Part of a small language model's weights: a variant of Muon for these matrices.
MLP neurons of a small language model. Each row is named by its layer, matrix (up: input weights) and neuron, and shows model dimensions 0-191. Each number is 128 + 32 x the weight over its row's rms, rounded and kept within 0 to 255. Numbers have three digits each.
A block is one neuron, or neurons of one layer that tend to fire together. After each block is what it responds to, as a language model described it from the Wikipedia text at the highest values.

L4.up99:106140177152136114158173108138130125094157145162111076137139132132123178117110092154136212098176083111138192106118160140141115085157113116131123132156116161140106159092136101123077094094159098142103131081185105085199133137165141147155097135089097113061107115147139096132142083094174106149126150079099135151121043152138166128135159156155136163149122135150142101079095154079098132126133111121081158112151189150098200121143069117123127100131064106251109162160124128080166124101135109092101154080058121110090093150143129145101117164196076154099144143137168160119157114071100180107
L4.up238:131170100169118118080138126189090135119133095174163131120093115193130097173183178125134083122157077183128105072122180080091114110162168125177126176113108100127120135090140143141123150174113070187097121133152166084177109175082134101110094178166158116146083150178175074083150131131129130122095141147134191152114101089132130052104132094131109114209087129153104107174055115141119087133184185157133137096124135153159089095131180145105101115102150105158155130121153129115114103111140157188089163142160168079164117159178143141124122118144147100090119165093107153088204094134140149167
L4.up343:071075122090146141119113103185114155092081159064157174107141128116092078117144127102121085099077088123142149146090177147143181102092115087141093114104109159107128130092158091108180126162046110149116166147154158136100150134118145069172160111115116127158169128106235103098160176150098147118131130144100105136166097105151156138199172132086085099148141160147119114136149107127120138130122108117134074163094118144121147066144111123150114138153082126103167078098171194028159111137112132125185107151158130145100094065216122136110137087092123164118101127180140148090090130140148188093
L4.up702:126132113119119094081113082090184095110114198173155163102161150137111131114146082091127133075121087112090080172073165113155092109132153121137105127063104186101093159105137190155128066084106170163108129152165126139164119137115187114142132195184120112195118106133150148132197159104134133099102098158147129107129135099173125109134167154111109163180120125111117132186098109062099090130083182107123111078125057129177161086143097140127140163151131118147114115199108100088078165077144140113072060149127131114150117128146133149181153091186107143120117155096073164125158093095161180103
Description: Word-final completion pieces

L8.up457:128098136176050178134131065095168126129164198146128139117142159130091120166139152174091116096118113123162145192085192073130111139122155137104085165122136106143105160115209092116143132132051100112095103172187137102148104065106136120095124123132145118099157087135154112111146098086119123142154107189118131173143070134072105084185145135100108123142177182062174128144132164106114118181130109186096154103093173167180110085177141146124176113124048102151140118160107110167099145151114136112112133157147103150079090140107162127081129120096188109193141115101123116060092103140120137093
L8.up661:137169124157088125074139090112116116158189147112152135134136094177129101148138171134182075145137153147171106216088152133145088146083156175097107136097143149147138127120123152158148148123102134079092164136144119115160118143167101123081108096126140176136143117095172126151186058125085132117077112156134155178168162133107106132162174116119138080142089146143116115104180110134140157105070090103097170166193177054179080111078104089072108102138098128078073121149149143118162116127090113105187151103099172154129107109115093179128118073158122111185151121078175151054127196125103183146
Description: Split word-initial letters

L8.up494:085135082100054149201132171070132128156129091160086130121129167123079166083172119158128128142157170130106140110069125110177121104177105110152152074173111160100124124151097109150119144120109160197146115103124113130120088146136082113163127083144156091088116174125108181107212151119034165136157165143152139107162128147140133160117123108176143090088121079147132136184146138154118131080083082134117144176160139107225112159115092057166166112090144103126083129144131146144162160157052120107168108121120133081132155139130176121156106092090083112171119135119095103175147163143198146147
L8.up570:084084139087109124154156090123098107108155144109060081075107095084090136126124173137176110133182117134112137109081132140177088136153058168140136144119134158157137109135107171164055158079134118139087113114046178143168055090136104108086108123094139132082137132102129146126132111130103118158129185199095136160110150089143089085171148037128101110103136128161176171142173120091157116104081099174095120122108153137157118126186154127185141112139118126205095142181172125083115171175126042120122093087145112143089150170169113112137110076125083091127127159119152152157120115115125127176
Description: Contraction apostrophes, word fragments

L3.up9:124132106088074189131141080098128127159111092117183163092145116111120131103093163067118086193042110135112092114159127118155150086133161138078068112143099106170130131058116058170077156199153122154122150121182188163097119237097129125110133125050140133102126105087184132112129138125157180141111077126151170100159124110152135086107148191084118136108117126154117142165182132134092120178085122092132134103133171176096101116129104140101155149133137113088097143113098107153114160131080143135140171167143125209098152158078100094087140139115098150085133143101147174158149112117096116114
L3.up259:123139056173099190104136062199141131140142129090109106156080135085131096090186130128108073146119097064124104145076138068103136146161063142093182062142112110144069134142054112122092154185151108116109118105183137154143178153130121138110131076131132154118111049142130133131165142095098146061098167155168144125168164119125159127113108132136123169110112099165148116110135115083123084103106135149165121138105132141111117103051158139142133149138150194160090162126140080094165089074084114082165116154129105157120172117150040102107097146168079188108124118116122191108112110155133163125
L3.up410:148057145126107138130047176147186136093168145119106136155167125107157122132125112126144031131089125081095108128118084136162099155178128193110132115107214145134119171139107151126101134129152128094124165127125133148101157108119146152142123097072144123114103098181134114132132093160091166093142169128137096109122126145128118231159097105142107106171160129165104114069099104187039105154105070088180130131098131109146081136149104140079159134122121132139118162121142132105189183089081128054161144130176120123120239153148131100128104101155098143145190159117101151120140125176180156127
L3.up430:151166122138173158117174125163144160109125145095119054099152180080171098148090123133144094207076089118112184148133170115104174146109133094105103136150113078136174111091090136130170154200209118164100130137139099153140117127146149166101055090075130115111100189150131184133132191140090110094107146146122157104146199220068107175150073113165125149083110150221158098129152122105159163153165140127116141141128121093138134120129156074157087086180114109136126140097144140116126135105114146077123146144139109062139098132114115126098088121151060173129097084110118168120148139141162153120
L3.up449:102095147115120158100117143098119152093125163102169112122135177142094060173126129094121122126138124145135156113052140126142066099100179101162138132129165136107122125139169134140106120077178103103081131081121120172059140126081072132155104141131110119099049145146095116111112123097118106123123142118179181134107126180139099144135124134105136077140149175150101175118117062098081144093116166132116117139149134140151183042086091164136134073133132087139159166117176098111152105101160114099112240141114153098144205079094106121170055137124141150149067170149183165172060160120092152101
L3.up530:105137117101088139139156137106125137091080167099218109186130125156112078107113164184086166141117117107121145136131132111170142162164122123119161152096169098111119147194177109131165126139129106090149139131134197157066129208153157134098169064117088152129178149146140133127140150132099053132120217128165117113186167103172099176157105072069155101083110142168144091102144104111116150164167122130102135110102113120172146122044139100096116136119220097154159126138185082115101085103106120142171148118183137154147120108142073122081099151152108106098136139088113123097102099070172158154
L3.up546:130089151131148203093168194157158169138133114129188087137137084136164079090089128141085161098168072121084142070091194105183166165127127128083134145116201137086102147102163124128124157163107106073176165120155098073112137163152117153117101094126114154096127151126145090127134126179082112108071114095128090185156127136195072148111159087107115143047102114119154142122118081114103142127127124147142090173077105156140168083110132099145144110114110131120135107128126116194098137131119226077096173165157058098152128177158139131127149175142111096120153183134126173079127099159128128123
L3.up630:171101160154128131139040175089168136099108128088118178113145135083069116154127095097116066110107137169123189122074144124137159190141117129185084077088172084175115132079173127137189113116114118144151122126093112097110133141088119130098136169120104164109120091140093119124083118183136144152160088163102181152129150138138097124126157111087084141098140164138148126112205120131084168126104182160127142108164127111173134062091120142147111164168176155104114082155096124089128076081121094110074133186173140108169168080129100083085157102115045132172102161147102161177134192125156117135
Description: Second piece after R

L4.up333:139146153182144164149129148126114135195115131100189118161155059127114157115148087152100105162141129053103165129135143128072132095145141134155124144129119134121111122111128168171154179134118063091103159083183077109126147111126132121112147120109116144106078170147081114164170159136105080128132099053153143103081079097157102194110121102167118150153129171195153060113152126154110140180170091084091156054141120109098098180152159162067121088112156113088151154068149121131126078141124100148154101130121143163106113080160087136162084132063057108097136047139167090152117138103075096126
L4.up555:115095144078094191154118144201127168136074158127134108159109138110148070113141133130145147158104124117081143129155151110216112149130190173090132114163155116093100168136106120127143107162158093098172175101137159101208157096141120161083189071110135167127129147149167107108086163139069083133146120127158131122161114132196053181096135064136077128057095125163107130105171129116090188115158139122099193100162134114189173127109151116199167087104148090135123103138140075135154139116149151087123140109125160145125135162066158093128139147105093153188126137098111130170100135107164186110
L4.up618:102131133104105129107161141122108113096087073120140120091082170134141174118174151154115167150094167148145118149095144144136116185086120189154134167205124145190152075185124151133129087103162104070141123139066163116189160152125169093114147156043140147140149100121162134126131095161116119083100105126150094157120083133176182139102161118139112067145119165117089093152124167132124123118182155079168118146114170135159129163208140086154200127147084149122039045142090107175130130126099106138062177165163124131095105155122113104100084141163082121133083114115148106143128162138137163183
L4.up670:156140106116099134116086119147124136074210137133097151160115131148149131120151116132137162141145164127113141148155171127101124159161118100132127110133116141189100199161184117135144092100133093104131066078182102092098114141108139061172194101139197118060142147152160158094121097128160124159151150100142134075163040140144036096124085124113077139066125117150126141149095095064116133126195176046119154095129125131071149134138113138136112057155079104094131156131099119099111091073160142119151126137092168176134106071177113073114133141127111172116112111080174120131115187110169104126
Description: Mid-word fragments after prefixes

L3.up30:128101105090107175151066137138133153172092146130084160188191110132162111140196126027157152166164157070116129137102136129118110148157090157136088136124132089104104094121137150127090109141147155111082187114191127219109179168126127114124124175097140106119126140134084133136174104131141127101081162066119118172143168084210133135152123196104181117145178134122160130166222115188187123142129138180100137119099136109097094129104116159110134111097126181187164145073139161148145065154124147109138179113173150140135105107131122156171141121109058149114082112136114143140119164157124134105
L3.up80:158179101108140106190112123115160086151077074153093150124104133157178183081119115101111121161129182090147117105145131096120111117147139146120119133095117138103116161162117146054137173130111109126097195202206113107146147182172139074133121158109065096186149066123097090094089112197151059130134140117129093118116125137097107159099119188158133138180163128099090131152149116149093144194147119116104158159176089121138130138102143130158115131111115189141174144121139138188156165143163173158138181166168140158103167139205105079120158111120152145142134102181150120117070179191101155084
L3.up234:162158126109153157107103124138194181167084104101125141157119137108136099116156067126127100088179095080135075143123155100142195159143087134089133092180133083128150115164132127117095162113126106123108143162126166101048167134079077138071136069140136192162183171121080128172172146151108127077121143174114135156174084130079101168099149135109136129142218120135150153156137056114090213092177095138094102186114109150096112154092130137124171093085145155119171118139144128044134098084102090120157129159075147100107120140173182135122137123136109134154120162153126154133102164161100179136
L3.up395:056120138128156153130095130135123107088122118098089189107144149196101172139120160060146106117144137112129107122180135087152132097218093119084120153112172115123114146138124153115085144100129143169144140115157167152109103144112138151061125166137122137164109119098166186127117114078115124086078108089171090094105119154143102121182200146146102142171190170174178131110124144103147186103107140114090158101128183152075130164147132149098154123150075158110203099141116136087096173158119053154135142163171116084171110092174123165196110093132189118112079134096115123124126199145106160060
L3.up545:116121087129207145128134142122166170068138088209117117134145131140164197145156149123099143100172104091159115102092144119107139188091144155125134096093142181151133137135137066191115125112143107120110063158156114141157154161093067040178141158155089180103119097085116177124218166135117152150166071139064088135117113127142111114129098161097121122117104179148152143109099139110106117124131124141188164103075117107117136149126168121103099098189156073184135052150159168114104135100156098114162090165166136127110139108182162167144124102132077101191109121145143124089084155102093115098
L3.up647:107120100132186098098119129111115153106189048117086172130103081153135143119157181184101111136161112117058154128119121174160091124128109167091178120201145173144119094145130150130120100165108125131154102150071101139135163179122078139069097153084094143117070144123139128131119203122105178141162078108191106159112146214147138066121094128118184077120120096103136103078111142169128163169112163124062093152082132120084146113109183139125124121129070181133157120154082170121129152139089086162086131112116086122129121080085119127109154074103150079137069064143104099152149148157142128137
L3.up713:147148142158187151117102139181153146110101088163065164135155153167091165103074114124147128153161148108158103088174074115104174120094076162117154171117130112128129180163161148154158087193121097116094127125168188116146127123117053096147096087106095097084120162167105158120154175129122112118111106116122119175154122130175119123127161198050093107117144124124101074117146149131124206138172105130109109111145075149085131158132149131142212116185121128115066132083128143135088091123147063140158208146133162137085122102151122119115134068127155148145070144140139131081092168190072176089
L3.up720:121120142184120162059136147126151062064099138151151131114133151093136150155136117112161099109137205052094149108189091069099097105132112129135174118142154119071158110133115127114122109139146167171101142098168159149130120128143181140120144164117112115158175133171152137139166168117120102079125135093152145117139094096153140135168118140111107124208143125145254056173151094098138118079132104146084167105156155145078154055111178163084125138117176149157144102173074140100118137121157129066159151126120103174150058078184138112110139091100134079160118168120117105110161171108081150118
Description: Second piece of split words

L4.up37:199097168123170131144154175136130114091052091171157149066136108105108195138136178042190106111148150122124163162124108154104082158121135119047170102170138132164097153127158090106171120092136158179102123139094132111130124131106162094087123155097116132124083079146129080078103121105117072113124082171117138134146087165139095088155156124120125102115071095129082153103144132087156112130100087132075097154131069133118141123088196132143176173125156161129131139206112077138134177100132149124123121092106167066109090061167123174156110139087097149165122161119089095123118147154168114068
L4.up150:164133161105150109204109121133066097168094129187136158158174140106154111111144149067166119104135125082067161087126109145121093161173101134093189097181120091113168126171144158169107139109146120119113101106074166112163075176134121139136172173076122116113106127146121092135167090175164161150125185147147154161152162170100143142148133123094194158182153167142102130122145199129117144193075111153161074135173152125143144146173156155163172094147170211102172141104204123092123141133168144112095155121191169129177187125155103102106142117152107161150154156083103161106103130124105119096
L4.up222:139178111148115154094140068172134125134103129158139147168170113141086140086119105177171114180166147082155140118113172178104114168136186145034141110139098088113121172142145174145146194112151153145169170117138109147118160085103088132180165158129111142161145120118096130096178091129102129160075128139177139167122205193177156191121122129164175159166094096132117131119163111109096174145065173149103146171108090101127103142072086148151113119125092107168121119146090126073127132117103084106132154129178132112123168163149125161206117045075145128153139106090101111139093167099137176071
L4.up351:169099158118082129089121093160083140177171125202084140160109131153118136127089111106131076094119087093140144099117153099145150114128083153056123108162125206119108114126089158120094120133114108128156159154152111200091151134110132119146149105143142096090134084186147166102124063071080137131150183081147208151129167158093125234153169099126142145107104203095099139134083105144170152126175108164117111183181120137190150072139108095187133106102102160122143166170111112131095071105153126124156153197092102149121144108174141094132117139144094115094103117129140164123102105146188100158
Description: Word-completing subword fragments

L8.up244:159127151172118106156116168149147122128094091094171105092125104108157160066150137146147092146125109173117152130128122124112093145095209127125176114143132155155104190148163134130144133143137131227130166191119171112107141173051104076064174160090169081121164174181127107087120139113148157147171133176123129147158166180117102054101127129117127169088159100132186075136115149146114106069169106125106098067146150186093139152142167189114088106149087098183102169149110124168143123105145076128158090127154134123158086166113172125057112142172102073096136083165129113149128150099108101124
L8.up568:132130076174155137145113116116171111163108127118120202113145084157200101089107059142166154143134104136106087074106122111150123089111104165181109161096135140086114170163156099117175130146139147115127153122104143114092127196128099143113177141136128111141109186171129122150204152113094090162123119181127129127107170096150060134170110148100114113050102146121185158154189129100136173152119130114153146138155160113163110100114190166135082119137110119099109099122135110117154113111096029130164122053186139083174147053135165089078191127119116109127131096091100112169065143082120153077
Description: Mid-word fragments, mostly "et"

L3.up217:110169146078084140113108169114133162125129120141133153204177091164095161131152100153136151125073192118131101131092177122112095150164164145100104117106124130183189113107116148207066187125140163137178131132100121094166150113088091074062124122134137161153097156076125071095109170148107162098120141158109103108102097107142138103145151085109120133160093085129142180151119074112090174172089158154126154163063144111192143125076164145153134125133113107050098165195087142173123126161107144149074117103130153141100098124128148142116202101107164105153194156153122085125102086052118117112
L3.up367:106152152113165178103129166098181133121146068179126152114128101154102141140132106193097143101125145118166145187108127111123130090115102107163144126081095117106198083116121103067155108121128180163111189165139137131146149154153049080132080143124133096195163114140109149135179128109098163102082154112128167087096103138126149138111048131092165169108109138162160089138152139117155164044111181129149086103074092150078099139136151099183100105129089082165152132139149142179154146133120072118213069115141133111108108149123095052116170130103157180154149123122129111041162142099151100111
L3.up466:100149142122119118111150102144136139133130195127171197103091126151164101127129177065174132160103140117063138144148182092098079071135071140154075112233162107166117109103115073050149129184068091164130120101137123083141174103150139122131095109175144106176126159086149107166141153109135128067151119143100160116084137081166159118124112136085142151114077193157134149103172140140127126125098135113140141124120103154122172093115166180174098173120126142070196124143113097114117137143136084137114063130132044177088118098100119126139184107132085127094177164068125158151144153145161119128
L3.up492:150109163085071176101101171143131080150196096132142155129088163114144083174163143149102104116152115079155152116120141188151051169076170117168104136075138157081101106124100085108143106169082188075118143158173166070128108120150169170106069098179076131134150170100165150102127116097104140126052136147155139102139138151110149154113124100080121151112078128162086153173158124140068085165143137148107123121153166146122113122132166078156118152170077094140150096141081186105064046182143093140129086080127137146123146085149113094098143171098161142141159144155119150124155123160081137101
L3.up582:140142166158060124092174156127196075172094135124103168121154136169130121100109137147177145182142094074094175110103189130161148156119120165132124149170156166121134152115140126105101146133120129147158186095166114101101156165165181100174119133164058083174074147148182110066121189151075117138109141138101176126133101112105166103151112105163166224093119077149089119115110103114148068111094099147112166085062092159150121105103147101069148108152165166095107188131117144112127113158156209117140125056106149109131083148146136108118120111133165105132116114099100097137059118106166155153
L3.up606:082158133140068130140138174111145162131115112187132161123127100142112166107178113115117071131148147158058175115102203096089127112155138107126159138159128191106207146069082125122218127107104134105097156111133121103183099095144090137157161158174093154131155166068121157093137170115075096092094152148129187146149130188112088100138153056149079139103137155116160161160080124156140137108060099099106159133131104127185173118144125121165158081111138104105131144121152124128146145113176147152094172051138158125146143112168157067171134117045146169121187094111127120124168107127120171152
L3.up658:146137166149103118135133140111137135172143136159134127129133109149058154126171063128127188096138136179063108124149123108154152147131102100160071125134089120121172125156143136079161086157080144155109121125117150121147179068126179160166145099083129175099131106162115164116196137121094048051120146093102108170150146124132152105126118132129150092089162116081163089148161147109163118054131103085103136133122207146014160124163117160182130146142142150091073090045188140201191107095116127123100103090113096142070135111134133074176152150100116118129108083117125131110133127102103128133
L3.up728:150161182126091104119099113079088097151071113138187144092125113159162113083151181132083133112138106136127151158113149130106134134091136193175115162189092102172120133104141176098101114162134117116089132128117121131167144112147116093104139091156202093107135150046074167174108122110093116111143106124156101114129076132155117141153097112107049171164117082160165118090172133108140178144137136131127126201140132116134159091153172156183191100123110059132126160107111146147142130159094128113115162087097133083166092163118195124144203197187138080093155100050170101165083145107140103154
Description: Word-fragment continuations

L3.up263:134138123059139188116176132086135095137150164208102140150143159098102053098147135152164145109111093131133154156124162125055071127158132178113091162081142153143145100162134168174098070121095119132124129083109104169145143171103149135097111127145174103129111134066128113101088140154062134111125156120189136123150165148182081118090147126194102126081087142168089143140166073114087104142150151188123166116119138100107121167122144115136104101183124075112069031142096163161109156175109124158120100131161128169159138137143148114127136076070103139122185155041136142123122154140070178136
L3.up494:119133170122129122082095089131145180150142100085115160152132182133200144134119141180136138201156164086146133061132100120138119107186106127133180171139119108121143160187167101209148116149130128096140127127089087092117126115105131139116116060124083139186101126082188114099139140102073099105130128136132125086118121118104135145146131104152116105140127128169154193141071089075147143111109182108117124169061170128138199133132152119124059129198153091110114129103075160202106104207104114067159133150114129121082124168124109113107131098115172134010168118104123103145135136092131152099
L3.up514:201071141093112130115153091093109157192110138096133127115165126072177113089108085109176137166160149118128135055177125158119144095182154113098111099139123097124146084176108182153165052144093158123124175134053095061157151130144088132103129198160117102136131142096144124104161150142126166097146075140162089161157152122090109113150160109145113149138082184158107175175153092155160126141151111198113113115054147120127215136120147096086095159162120091106128110098099135134097166185132125123142164124137143126149094146104135091151164075091189159170139088112157114122103154182155162083
L3.up523:120108154121074157082111126075115076129158113119084151084133117130069138086134111168200041117220101087120103123124102071152131144111152199144156123091146189154093077127135079149111134159138132137112082171130144119125142079127168106144172161102055163194093103108151127133130084112119118080099116139100128163126138080103157143095105099140073125137128121116139140175147119164169069050102158120148178145147157122126135094084127107152161166163137123122104163112070128157098090143112175146201148141190173102112157170165128159113145163125156113189151088062104136102144161113134150142
L3.up554:108137090146120109150111157130083160094143132125123116135114164122090175122142116142191048131130158110151123140091139100124151129182110208219142150109167147065140175090098132142150104108148147132158123112105128080128059111108080079109153165096138146133080122144134093111189103168107120073097164105144192114056122158053082190116101057147135159156122083108157205176124075124099146136180131125124162152146128157129132125070112165122166128103123104100125142085071143161161134095138107144163110071145096133103106119170154121158149112116169171152209117142131145055144151137109160134
L3.up659:102130087140076142083072128179162179162085159160184120100196084067071151143125162171089080121081133139143127129093144129145137107195125076150159148096143118115111136119144087147146164162122154158093174098149171094133113127122115135085062127090095160152149114090097205144109104142085117113161106086183159140090166117173127157151191121122156099124093145120175093190118033123099130133118140137118115153109110063174105134098141099176154123160119159177141104149081111140137149134104083153102129148130113095146136105118157109148167096177176126137149068068176163122191112150126067123
L3.up723:133119069060097164164146151127155143111103151136136161136104074080137074088179141183120101162141155120127103139076149088068169155156136178157132140142142102140152149091096129104123089131114090117117167126123163120096126115085143060147056147159081157148060156096148051095106114155085156119136095140181154155103097096141182137118175107142106153078176118163139213117145150064135119119129118141117135136099093166130113136059207104150101135127097136140111118127114120128119194089081147077061122165178186150085150110119145109148160073159091108146130092108090147112060153124152148155
L3.up756:161179215102146199091182098133159126137141076084106167117134138073121159121157175127093118143139113136126094201118143137187107118099088131119107164180182181137171105137125085121110135180116130129138110133117125128145118074131175132135071100125109131075129133087141121075101116136112096167080087111126201137117187135092123139158115172139121153124113107149145160101121103127028118146113041168095122187090046125141100149130125116133088123181151113159153104116093136150117159124133101145182152111168160127170130107113167095146196160054104154131105107085055172110126127101109126110
Description: Token after numbers or word-starts